Weights of a small transformer language model: 13 layers, MLP 1024 GELU.
MLP neurons of a small language model. Each row is named by its layer, matrix (down: output weights) and neuron, and shows model dimensions 32-95. Each number is 200 + 30 x the weight over its row's rms, rounded and kept within 0 to 999.
Before each neuron's rows, "fires before" lists the tokens most often just after its 100 highest values on Wikipedia text that the model never trained on.

fires before: "0", ",", "5", "9", "2", "7"
L10.down744,172,187,208,258,184,165,207,211,166,143,208,185,140,188,182,206,183,257,187,146,179,235,192,222,181,193,232,209,199,163,169,216,176,223,180,206,217,191,175,196,186,185,173,206,181,190,223,196,183,207,167,186,224,227,169,195,255,189,227,205,203,170,186,173

fires before: " ", "-", " \""
L3.down952,134,224,226,218,192,219,244,194,149,204,201,198,197,173,214,188,191,238,173,162,185,215,225,177,167,173,263,171,203,188,192,204,178,232,223,187,201,188,252,247,200,218,218,169,201,262,236,181,242,165,224,145,200,191,227,146,264,204,178,146,195,206,225,228

fires before: "0", "1", "2", "4", "3", "6"
L10.down172,174,201,156,218,184,173,184,178,130,188,249,202,176,250,185,224,158,199,247,217,197,228,194,200,225,220,198,125,219,201,237,220,181,204,151,261,238,213,170,240,200,202,216,236,197,181,193,184,226,193,215,185,153,231,188,160,175,178,198,250,218,217,184,206

fires before: "1", "2", "0", " |", "\"", " ("
L9.down527,221,198,211,201,222,189,181,186,157,197,146,227,189,201,231,190,178,203,185,217,248,238,148,234,176,224,192,187,206,202,233,167,189,199,190,194,251,214,213,167,188,153,210,208,208,142,249,201,177,191,218,232,234,273,259,235,238,170,197,197,184,191,170,149

fires before: " ", " (", ",", ".", " |"
L6.down904,199,183,253,157,225,184,191,223,240,236,170,267,206,191,178,179,172,224,194,231,193,204,195,164,253,219,230,208,193,202,218,177,196,175,164,196,216,183,140,220,203,200,225,170,230,200,183,187,206,211,192,234,248,177,175,207,166,195,182,210,143,168,197,155

fires before: " ", "0", "1", "2"
L10.down255,228,191,151,241,202,221,178,161,173,212,223,150,172,148,222,239,233,239,184,178,204,253,196,192,184,229,155,215,215,218,202,189,175,234,130,198,191,183,193,218,195,213,190,207,201,224,202,92,139,202,220,231,222,206,208,233,147,186,207,198,239,201,232,187

fires before: " ", " |"
L3.down822,244,194,224,208,215,187,199,217,209,197,222,240,155,194,209,198,225,214,227,200,199,196,199,181,225,214,180,182,199,194,191,123,252,202,185,189,201,196,173,158,177,241,282,156,111,219,191,211,221,107,181,222,261,201,225,206,241,198,241,204,242,183,208,191

fires before: "\n"
L6.down754,216,172,234,181,218,171,211,172,148,185,125,206,204,246,214,188,191,202,181,155,217,195,203,171,215,124,223,192,148,205,191,260,206,261,202,207,209,181,256,231,207,213,131,240,204,270,228,173,235,252,175,183,215,205,212,178,250,204,174,157,195,212,206,178

fires before: "1", "2", "9", "0", "7"
L9.down826,205,145,206,211,203,219,221,230,210,265,210,240,172,221,189,209,235,205,222,221,172,195,194,214,202,209,238,157,167,225,142,188,246,154,230,163,218,194,163,186,180,207,156,201,233,195,250,176,163,232,231,160,208,188,192,213,223,254,218,187,245,231,175,151

fires before: "0", "1"
L8.down523,231,193,161,210,225,206,198,207,198,207,186,217,224,198,225,173,182,182,207,173,256,245,281,226,181,243,200,160,204,186,184,187,205,173,219,191,196,221,249,227,197,144,209,204,251,207,225,182,172,199,210,230,207,245,192,237,210,207,194,151,207,169,195,157

fires before: "0", "ed", "5", "4", "7", "ion"
L9.down486,186,218,185,218,191,169,182,165,206,237,211,220,205,185,203,183,242,185,188,170,227,170,140,188,178,181,240,150,167,192,217,168,207,206,220,193,192,184,216,211,202,114,179,237,225,197,182,205,185,194,211,221,165,211,211,208,182,171,206,195,178,146,258,208

fires before: " ", "\n", " |", ".", " New"
L6.down870,206,189,163,168,198,179,237,207,182,203,196,246,240,260,230,187,213,192,168,220,224,194,178,230,216,186,228,227,162,234,226,174,183,200,176,240,210,220,198,184,221,114,182,206,202,247,234,170,221,265,170,181,181,239,165,167,199,197,183,174,271,222,185,216

fires before: "0", "1", "2", "3"
L10.down326,152,197,172,227,199,249,140,206,124,203,195,171,217,152,227,183,228,227,197,239,192,151,229,226,171,267,194,222,226,199,220,197,152,188,194,219,230,186,186,165,215,179,225,253,196,231,224,167,197,179,196,218,240,213,200,206,215,183,203,172,196,206,230,221

fires before: "1", "2", " ", "3", "ing", "s"
L8.down114,198,190,146,147,165,186,173,220,200,198,198,218,236,183,198,137,250,150,195,206,187,186,207,152,191,225,200,222,198,218,194,178,168,269,237,225,196,232,229,152,179,194,258,226,202,162,196,209,144,223,216,225,179,154,290,163,177,234,202,164,227,217,163,219

fires before: ".", ",", " and", " by", " in"
L9.down313,175,187,128,233,240,216,211,174,215,202,197,238,224,197,204,220,139,185,203,134,192,243,217,253,211,212,161,197,187,213,224,192,185,190,188,183,212,247,245,143,218,207,172,156,202,200,209,206,199,243,187,196,230,248,242,244,185,160,177,228,220,193,201,206

fires before: " ", " to"
L10.down111,254,166,197,187,169,205,224,196,250,162,220,218,188,179,219,249,211,208,203,212,171,168,211,168,135,214,164,222,203,180,158,202,269,132,269,156,224,205,227,196,181,177,263,162,117,212,219,242,199,143,195,195,187,203,204,280,175,185,212,198,200,250,226,241

fires before: "\n"
L6.down868,188,177,205,232,209,187,215,215,181,179,179,156,178,214,203,245,192,196,211,210,171,177,202,167,142,85,226,152,172,171,191,229,210,302,222,207,203,170,184,187,215,204,211,191,207,243,186,173,210,215,204,191,226,241,194,170,218,216,230,188,207,201,193,174

fires before: " |", "0", " ", "9"
L9.down939,188,211,225,203,205,200,201,189,152,268,198,189,163,199,215,223,205,172,174,244,212,176,168,158,231,171,181,228,243,222,191,130,157,221,182,165,229,196,204,214,221,191,187,200,186,273,164,258,170,167,249,149,192,214,181,165,203,233,235,216,198,177,224,217

fires before: "\n", " |", "-"
L8.down729,161,209,255,215,188,190,257,204,190,202,231,220,207,206,195,179,186,206,264,200,165,213,211,170,195,193,233,194,180,197,158,158,179,218,202,187,200,261,189,168,213,194,127,189,218,207,210,158,183,201,193,142,193,240,211,171,216,164,240,210,184,164,209,209

fires before: "0", "2", "5", "6", "3", "7"
L10.down260,189,231,232,206,213,271,159,190,218,212,220,197,261,119,216,199,219,154,174,229,161,175,167,275,157,204,219,184,238,240,209,185,207,214,203,195,142,197,211,184,251,149,185,227,180,201,174,211,214,229,227,189,162,211,192,200,141,207,186,159,192,251,198,179

fires before: "1", "5", "2", "3", "0", "4"
L9.down189,190,190,217,191,191,192,228,201,192,184,211,174,224,187,188,180,192,217,178,174,226,189,198,183,147,220,202,227,160,196,200,130,234,185,224,179,211,169,192,207,196,170,177,252,165,261,249,199,230,144,216,199,202,192,195,152,226,204,237,216,159,233,226,228

fires before: " ", "0", "-", "1"
L3.down107,230,192,198,185,203,194,216,264,161,239,168,192,143,198,224,200,244,189,191,141,168,216,217,228,163,189,184,199,204,194,219,150,235,185,199,263,211,190,193,236,203,233,205,235,198,193,188,183,217,203,246,186,200,191,187,193,235,224,172,175,169,237,217,223

fires before: " ", "2", "1", ","
L9.down182,170,166,251,179,244,180,216,232,151,180,195,216,193,176,212,158,211,190,200,151,216,212,239,213,208,196,227,243,166,219,191,141,168,242,195,242,188,197,147,141,216,153,185,174,205,172,213,196,152,196,185,219,155,154,234,172,201,233,188,176,185,233,181,231

fires before: "0", "9", "7", "1", "3", "5"
L6.down302,197,178,180,187,178,172,275,182,160,247,195,181,216,205,268,161,162,229,218,132,204,209,209,179,205,218,221,168,181,246,221,206,177,151,179,160,199,261,184,186,228,260,166,239,232,178,208,243,203,209,192,276,216,217,246,160,233,189,209,211,160,177,204,224

fires before: " |", "\n", " "
L3.down467,206,198,175,197,199,215,214,188,232,209,190,217,213,230,207,127,205,156,134,199,215,196,176,199,227,222,150,241,176,237,179,170,160,206,187,215,187,186,190,182,298,192,230,170,210,199,199,167,201,199,213,166,176,183,212,209,176,246,168,172,218,215,201,210

fires before: "9", "0", "2", "1", "7", "3"
L8.down747,209,194,208,213,216,211,228,243,215,214,204,235,189,165,211,152,201,195,241,164,204,219,233,254,193,246,183,190,222,264,178,251,186,145,153,181,177,199,229,198,249,172,170,205,210,210,191,200,244,222,228,172,202,204,233,231,312,220,189,176,243,166,202,175

fires before: "-", "mb", "\n", "'", "."
L9.down312,212,158,254,231,258,179,162,245,172,198,146,190,167,156,197,239,244,186,226,213,197,195,140,196,235,201,141,140,198,225,171,191,156,148,157,226,201,211,219,205,210,141,231,235,149,147,202,149,210,185,221,168,201,230,194,240,175,216,206,232,226,212,197,181

fires before: " ", "\n", "0", "ing"
L9.down638,203,195,189,263,179,167,181,150,169,230,205,230,211,227,259,280,211,168,172,239,216,199,181,254,186,241,199,194,134,144,203,162,161,210,209,234,195,204,180,142,247,238,149,250,176,168,211,219,193,192,196,166,219,223,217,175,204,188,171,198,187,222,201,246

fires before: "0", "1", " |"
L10.down26,195,176,203,201,168,196,226,152,209,288,214,179,195,257,207,184,207,185,155,187,194,213,154,244,217,193,174,221,227,217,190,154,230,205,171,192,180,181,169,189,219,248,179,206,226,246,240,264,201,221,215,220,202,180,244,219,212,213,195,205,172,236,226,176

fires before: "\n", " a", " "
L2.down383,168,132,186,165,208,241,190,210,218,185,201,188,184,189,220,212,159,221,177,141,213,225,255,203,217,259,159,226,132,199,200,227,244,244,199,171,223,225,208,213,192,166,212,166,246,216,204,198,232,220,184,221,225,243,195,212,205,188,257,212,195,187,188,196

fires before: "s", "ed", "es"
L8.down900,222,227,216,191,251,181,134,185,232,203,179,185,176,182,121,183,199,157,213,177,198,135,151,199,219,230,213,209,203,148,235,182,195,191,193,207,235,155,169,201,218,135,196,211,237,233,230,189,256,182,179,206,204,187,212,208,216,237,180,186,196,176,159,255

fires before: ":", "lus", " |", "s", "–"
L6.down348,208,225,231,176,179,172,224,231,205,222,199,220,221,209,228,242,194,159,200,153,232,196,238,225,230,157,211,170,190,228,201,228,162,205,154,252,207,236,217,183,256,169,155,186,223,249,187,175,210,213,224,221,193,268,199,183,163,200,195,172,190,220,242,205

fires before: "9", "0"
L10.down286,180,179,158,189,255,224,137,190,250,207,204,187,185,234,147,206,232,195,202,187,217,229,191,168,163,227,235,238,213,217,243,210,193,220,147,202,245,210,175,280,194,218,210,273,182,221,204,195,232,172,216,220,243,225,161,241,209,221,216,207,266,208,190,202

fires before: " "
L8.down856,177,188,214,244,171,244,157,191,188,162,145,206,206,197,180,222,258,230,177,167,144,147,202,253,217,171,190,192,189,183,149,131,244,179,188,233,189,216,232,232,201,192,211,196,205,136,235,144,214,204,164,166,228,196,243,197,210,177,206,170,187,178,166,236

fires before: "0"
L10.down445,176,195,158,137,227,172,169,224,190,187,175,164,156,235,221,164,183,154,165,153,197,214,182,179,215,178,242,191,215,181,135,211,176,172,212,191,212,170,228,270,149,240,247,218,161,232,188,230,212,248,221,227,170,197,211,216,261,213,185,229,261,223,190,184

fires before: ";", "1", "3", "8"
L10.down662,208,185,206,194,104,243,201,241,214,232,260,142,206,198,215,205,162,254,184,181,165,177,226,156,185,203,260,243,171,216,200,189,211,182,189,197,205,196,238,219,177,165,203,208,216,199,246,220,178,183,147,228,178,220,177,209,268,170,198,226,198,206,224,159

fires before: "\n", "---|---|---|---|"
L3.down39,207,172,178,259,207,223,242,209,186,247,166,238,132,208,260,227,214,205,226,262,239,200,165,229,251,223,199,151,201,199,235,223,170,177,184,222,127,180,237,212,222,229,272,213,181,186,185,198,245,210,173,173,189,212,269,211,217,232,182,206,178,185,161,200

fires before: "s", "-", " of"
L9.down520,264,216,162,215,171,184,202,182,188,245,211,287,211,200,234,231,281,187,177,211,178,239,236,220,218,166,194,207,169,142,200,178,258,207,173,242,181,168,200,165,186,216,226,206,230,207,187,151,214,187,212,208,190,167,182,208,216,173,197,249,189,212,210,186

fires before: "4", "0", "5", "2", "3", "1"
L9.down503,156,240,210,243,223,155,180,182,168,240,146,245,161,163,227,233,208,230,217,198,262,192,197,228,168,185,192,188,210,241,186,239,200,196,193,201,210,124,225,176,211,160,188,213,195,221,205,164,189,211,201,211,205,199,252,217,164,170,198,222,146,199,213,181

fires before: " |", "1", "2", "3"
L10.down723,206,204,218,185,195,191,163,218,235,208,190,172,197,255,216,177,203,188,232,206,234,221,211,206,150,244,205,148,224,206,209,175,197,204,231,164,167,190,200,182,169,171,206,194,227,193,161,203,227,191,246,231,246,227,229,206,225,238,279,167,210,253,208,207

fires before: "ing", "ed", "es", "e", "s"
L9.down530,158,245,186,183,211,226,207,206,207,171,230,200,168,255,155,191,245,226,229,207,156,230,164,248,205,276,182,167,215,219,231,179,195,262,169,151,206,183,130,166,234,176,224,169,216,202,147,164,219,195,205,152,195,225,215,193,181,173,220,195,209,192,170,212

fires before: "1", "2", ".", "\n", "3"
L9.down578,245,197,208,167,181,170,191,238,201,261,187,196,178,208,116,178,198,185,180,199,183,195,192,194,223,253,188,221,193,179,202,159,208,242,184,210,229,179,191,202,190,197,175,216,227,237,220,238,239,206,228,263,191,170,190,236,113,204,234,186,200,162,242,183

fires before: "1", "0", "2", "s", "th", ","
L6.down6,208,194,168,182,162,204,208,307,213,201,255,219,209,130,217,189,192,230,186,246,161,159,219,149,191,226,163,182,190,218,237,223,197,227,215,175,197,210,235,230,175,185,198,171,148,167,216,186,127,174,174,192,208,270,183,208,170,250,197,184,222,145,199,235

fires before: "-", "\n", " "
L8.down786,197,149,191,188,241,229,203,237,228,232,140,172,270,209,202,219,252,226,234,251,159,204,184,192,185,184,196,229,127,194,176,240,305,240,207,214,212,164,209,153,211,193,196,185,189,196,153,188,161,227,209,164,199,224,218,224,165,247,164,229,216,192,227,221

fires before: "\n", "1", " \"", "8", "-"
L3.down67,216,227,241,193,216,143,168,133,137,198,148,195,196,149,233,187,205,238,169,183,189,219,188,146,202,215,235,220,187,249,177,201,147,253,201,192,199,217,201,243,201,262,165,218,213,233,193,235,270,229,221,167,202,186,223,160,201,158,212,196,178,191,175,157

fires before: "\n", "==", ",", "."
L10.down105,243,245,161,222,229,224,183,156,155,219,199,187,177,214,239,199,106,211,162,227,154,216,242,212,226,177,168,162,191,219,237,180,212,214,189,192,236,238,222,179,209,220,178,195,196,171,240,187,233,232,190,168,189,176,205,226,163,203,187,180,240,158,207,191

fires before: "0", "1", "2", "4", "3", "6"
L8.down705,244,199,148,234,166,238,187,147,157,149,184,165,151,209,201,224,156,254,212,251,199,165,220,266,184,246,227,196,174,152,237,189,177,172,210,224,178,169,208,198,159,228,178,187,214,243,230,184,127,183,209,222,195,214,205,214,214,210,163,222,188,201,175,198

fires before: "2", "1", "s"
L10.down24,170,260,188,227,187,232,185,267,143,236,218,220,189,244,172,230,201,186,177,244,226,212,165,194,234,214,187,146,150,176,200,158,148,266,149,195,221,232,187,185,186,170,212,198,196,225,197,201,179,227,273,250,241,227,235,174,197,174,184,152,200,229,135,211

fires before: "2", "1", " "
L9.down128,186,202,142,192,237,202,232,200,200,229,187,231,168,203,191,180,218,235,220,150,247,225,252,195,213,175,173,194,198,248,209,224,216,163,241,194,171,195,111,259,184,204,213,182,181,178,219,188,172,213,240,215,242,197,224,189,238,209,180,152,203,166,223,174

fires before: "s", " the", " |"
L2.down671,159,145,173,179,134,195,188,230,236,184,219,209,197,137,257,183,197,203,272,213,248,159,178,197,152,246,209,194,171,203,233,222,187,189,202,180,239,222,220,235,196,160,155,179,213,206,212,249,188,203,191,159,230,226,208,183,209,152,208,226,231,185,195,235

fires before: "0", "1", "2", "4", "3"
L8.down376,207,221,208,194,224,148,178,190,193,256,223,179,198,186,177,164,193,222,222,235,259,212,184,185,217,239,175,145,257,151,219,194,187,139,226,210,232,254,197,242,130,191,210,240,143,195,278,242,224,172,168,204,180,237,148,123,276,208,184,203,215,214,219,193

fires before: " ", " of"
L10.down858,216,196,173,229,167,207,215,197,115,146,170,188,210,203,236,152,243,260,172,154,195,218,200,189,230,171,169,151,164,172,193,196,164,183,216,229,224,214,180,190,142,214,182,237,212,241,201,129,182,193,159,184,164,180,210,225,213,203,204,247,162,231,219,201

fires before: "9", ":", " "
L9.down5,172,145,240,162,210,223,201,212,247,170,238,276,190,201,152,218,202,198,212,222,217,183,202,167,178,141,208,165,150,138,171,201,230,202,216,179,242,195,217,201,211,172,213,222,193,192,198,229,185,197,188,199,212,218,208,210,168,196,192,219,255,218,177,155

fires before: " ", "5", "2", "1"
L9.down616,211,236,212,245,195,196,135,179,204,250,223,182,153,182,207,171,214,209,178,176,184,149,207,225,232,247,202,194,218,181,153,249,236,188,203,282,179,237,180,205,190,185,170,150,183,207,213,203,181,164,138,202,244,168,224,215,217,200,244,140,214,206,149,220

fires before: " ", " Total", "1", "5", "2", "4"
L8.down536,234,189,171,187,242,145,214,186,204,214,231,172,190,227,178,233,177,156,263,214,157,239,198,188,196,228,152,203,225,233,207,247,221,203,222,189,185,195,204,185,191,169,192,174,232,189,164,212,173,211,195,184,245,188,232,229,172,194,172,243,226,254,197,237

fires before: " |", "|", " "
L2.down161,189,225,237,155,170,132,243,232,211,208,223,162,229,217,202,167,217,213,243,222,225,163,218,169,178,218,230,193,207,196,201,197,229,224,283,238,199,211,207,227,205,207,200,214,184,202,247,204,186,221,185,170,194,184,168,233,176,213,204,223,163,164,212,155

fires before: "8", "9", "6", "7", "5", "th"
L8.down462,210,205,177,189,177,209,215,190,183,211,247,258,119,210,158,168,221,232,191,187,228,194,169,166,230,186,215,199,186,161,171,217,229,182,179,228,192,149,196,206,202,216,184,152,221,233,249,244,175,200,187,206,203,189,185,138,118,205,220,187,229,245,183,204

fires before: " by", ":", "==", "\n"
L6.down953,204,210,200,147,188,194,217,202,221,204,190,179,237,211,246,173,168,157,192,214,184,189,225,151,242,151,212,222,198,220,237,232,200,218,181,194,193,274,175,154,184,190,171,191,267,255,212,169,194,181,218,196,179,185,214,212,211,225,149,211,181,128,222,205

fires before: ",", "9", "2", "\n", "1"
L8.down419,174,205,192,145,212,155,204,159,172,223,195,196,219,245,148,220,195,189,145,212,216,213,175,175,222,200,238,209,152,160,214,212,187,218,179,181,160,246,239,178,166,178,202,218,245,255,245,156,164,199,215,199,190,204,213,186,203,232,235,182,234,205,209,215

fires before: "\n"
L9.down991,174,175,244,206,212,166,187,191,165,161,137,241,173,241,251,197,246,205,203,223,136,168,170,197,166,175,199,201,191,243,229,208,214,220,157,225,190,211,172,191,224,223,207,221,238,267,177,190,170,188,181,176,203,216,231,240,266,268,263,166,162,274,233,182

fires before: "\n", "0", "2", "ya"
L6.down22,173,211,178,135,235,215,225,294,188,248,219,217,213,214,154,228,236,201,217,193,185,175,237,231,189,138,190,255,191,191,236,200,197,235,187,176,182,168,218,217,137,244,158,238,211,220,219,187,190,239,239,126,171,180,251,172,188,228,216,242,200,271,224,242

fires before: "2", "1"
L10.down606,276,168,194,174,228,208,243,176,197,187,212,176,244,246,192,201,193,188,169,243,168,236,196,163,200,178,234,241,169,207,183,188,215,185,262,194,169,198,222,180,134,194,256,187,178,242,168,222,240,166,237,179,196,240,220,232,182,206,201,192,218,252,236,197

fires before: ",", "\n", " (", " ", " |"
L8.down84,190,182,209,196,192,188,199,193,158,220,212,170,177,167,208,246,167,188,162,186,210,220,221,185,183,195,195,185,204,211,206,224,175,214,186,243,213,212,246,175,226,150,235,129,178,208,243,252,204,226,179,149,175,204,203,190,177,183,198,193,203,220,168,156

fires before: "s", "ing", "ed", "es", "°"
L8.down206,229,230,183,165,195,175,196,137,183,207,197,161,176,177,174,223,193,189,206,156,170,176,196,173,208,224,193,177,201,187,185,208,211,222,178,222,211,228,175,221,168,204,222,231,165,246,187,208,252,181,165,186,201,174,193,175,205,208,258,232,211,194,251,248

fires before: "0", "2", "9", "4", "1"
L8.down129,202,235,227,231,151,173,170,184,271,191,183,193,181,158,238,242,231,193,223,153,210,210,189,220,194,157,168,168,198,189,218,218,213,186,192,164,198,163,178,202,168,161,223,241,274,217,197,209,267,230,194,220,199,222,214,215,209,177,174,206,173,209,242,193

fires before: "1", "2", "8", "9", "3"
L9.down643,180,225,198,233,197,187,196,198,198,229,134,214,166,189,209,217,143,233,287,158,202,232,198,162,237,222,208,218,180,240,185,227,177,215,205,198,254,170,192,234,235,254,192,205,219,239,230,168,237,183,182,207,151,187,200,269,176,204,229,172,169,154,200,236

fires before: " |", "1", "2", "\n", " ", ":"
L10.down423,200,181,199,146,242,243,176,225,179,199,137,213,159,240,207,223,187,178,222,174,231,207,228,180,234,146,260,170,188,223,208,192,163,193,172,227,219,231,159,207,158,204,133,190,251,239,164,186,150,156,164,180,237,229,244,151,189,217,225,147,209,193,205,206

fires before: " ", " the", " a"
L9.down296,275,211,217,224,185,189,236,192,145,213,222,223,139,162,206,191,205,233,198,212,166,192,246,180,209,154,199,190,217,241,200,160,168,278,209,216,218,168,186,245,233,191,196,169,140,221,147,129,233,217,212,273,187,235,200,185,273,254,174,182,201,191,208,169

fires before: "1", "–", "born", " to", "\n"
L8.down466,176,197,159,227,213,264,225,197,151,159,166,213,217,224,208,151,182,147,218,168,214,210,209,195,214,192,204,191,190,225,164,281,168,200,202,136,235,216,195,183,213,209,216,190,216,190,206,137,210,191,216,182,145,205,198,166,233,244,184,195,259,193,208,196

fires before: "\n", " |"
L8.down683,179,176,249,197,93,168,239,231,202,181,213,174,194,196,219,219,153,253,166,176,204,185,181,195,223,191,220,198,157,198,196,180,226,214,244,205,213,210,236,201,227,150,228,147,207,179,207,198,178,222,207,180,190,256,186,177,136,160,236,176,137,160,247,243

fires before: "1", "0", "2", "|", "\""
L10.down153,255,245,173,204,221,154,189,185,220,204,195,197,238,221,206,199,213,149,189,211,238,220,163,214,185,218,183,226,218,211,226,164,246,190,261,193,196,202,205,210,184,144,274,221,178,188,219,239,206,223,180,206,221,167,229,181,229,200,208,131,173,231,204,200

fires before: "\n", " He", " In", " It", " His"
L9.down854,222,212,192,144,184,212,222,208,218,220,213,160,236,174,158,208,190,212,211,243,144,224,192,194,227,154,188,183,193,193,162,196,218,211,238,187,205,211,178,188,196,180,268,156,183,207,182,205,218,238,186,239,256,250,187,228,194,137,266,195,206,254,200,230

fires before: "ed", "s", "ing", "es", "d"
L9.down820,129,217,218,129,234,269,190,182,246,171,193,207,195,184,204,223,219,183,201,211,182,170,215,187,195,200,179,166,174,185,169,222,210,230,184,138,226,208,200,201,178,187,231,206,200,259,153,170,236,170,212,172,200,192,219,182,227,260,227,196,201,165,176,218

fires before: " |", "0", ")", " ", ";"
L2.down684,214,133,218,233,203,215,238,206,182,251,232,215,172,224,164,154,204,220,175,194,206,205,205,155,234,168,234,191,228,200,216,131,137,200,190,190,170,191,195,228,223,193,178,179,185,133,175,171,189,200,190,237,199,226,220,219,239,174,192,251,190,222,156,168

fires before: " ", " |", "0", ":"
L9.down319,175,151,192,220,212,235,219,175,245,172,280,197,185,182,222,175,191,153,182,153,151,214,191,213,226,163,184,146,203,197,198,118,214,189,209,194,182,250,253,192,209,246,149,196,156,261,230,200,158,235,176,199,202,205,248,210,225,205,254,207,215,211,197,182

fires before: "9", "8", "5", "7", "6", "2"
L8.down175,208,197,216,297,191,270,256,244,241,200,193,229,226,193,188,197,221,179,248,225,148,237,191,129,174,207,184,225,157,217,221,178,184,238,186,231,165,183,192,174,190,161,191,237,216,136,98,216,177,180,163,220,137,213,177,219,172,279,211,174,175,214,231,203

fires before: " |", " ", "\n"
L2.down496,232,183,260,196,196,201,176,153,154,213,163,198,170,187,154,169,207,197,200,151,178,240,224,221,172,171,196,190,209,202,172,150,197,166,212,219,192,232,205,198,223,206,250,219,211,226,153,158,207,246,141,229,154,250,160,211,208,235,208,199,198,219,231,199

fires before: "1", "2", "8", "7"
L9.down179,240,212,220,206,221,236,199,241,219,202,231,167,224,258,153,239,235,231,178,193,236,194,205,200,171,183,208,159,178,189,212,193,210,220,218,212,199,209,220,208,169,165,181,242,219,237,245,232,201,230,185,228,175,197,150,182,174,234,244,233,291,168,203,145

fires before: "4", "5", "3", "6", "2"
L10.down114,208,216,185,158,189,230,194,174,190,146,152,177,219,151,178,214,196,150,218,226,158,154,194,166,207,226,197,203,218,240,152,244,160,174,224,218,238,200,161,193,224,212,241,220,225,232,228,197,189,218,201,172,187,157,192,162,186,193,209,157,194,283,178,199

fires before: "\n", " He", " In", " The"
L9.down192,169,234,223,233,190,207,189,203,218,225,180,210,200,233,217,210,270,215,185,217,171,218,189,190,208,154,199,211,197,181,187,200,238,279,216,174,174,200,211,202,182,197,252,223,177,245,171,163,215,183,209,195,232,244,137,230,110,163,212,213,211,167,226,198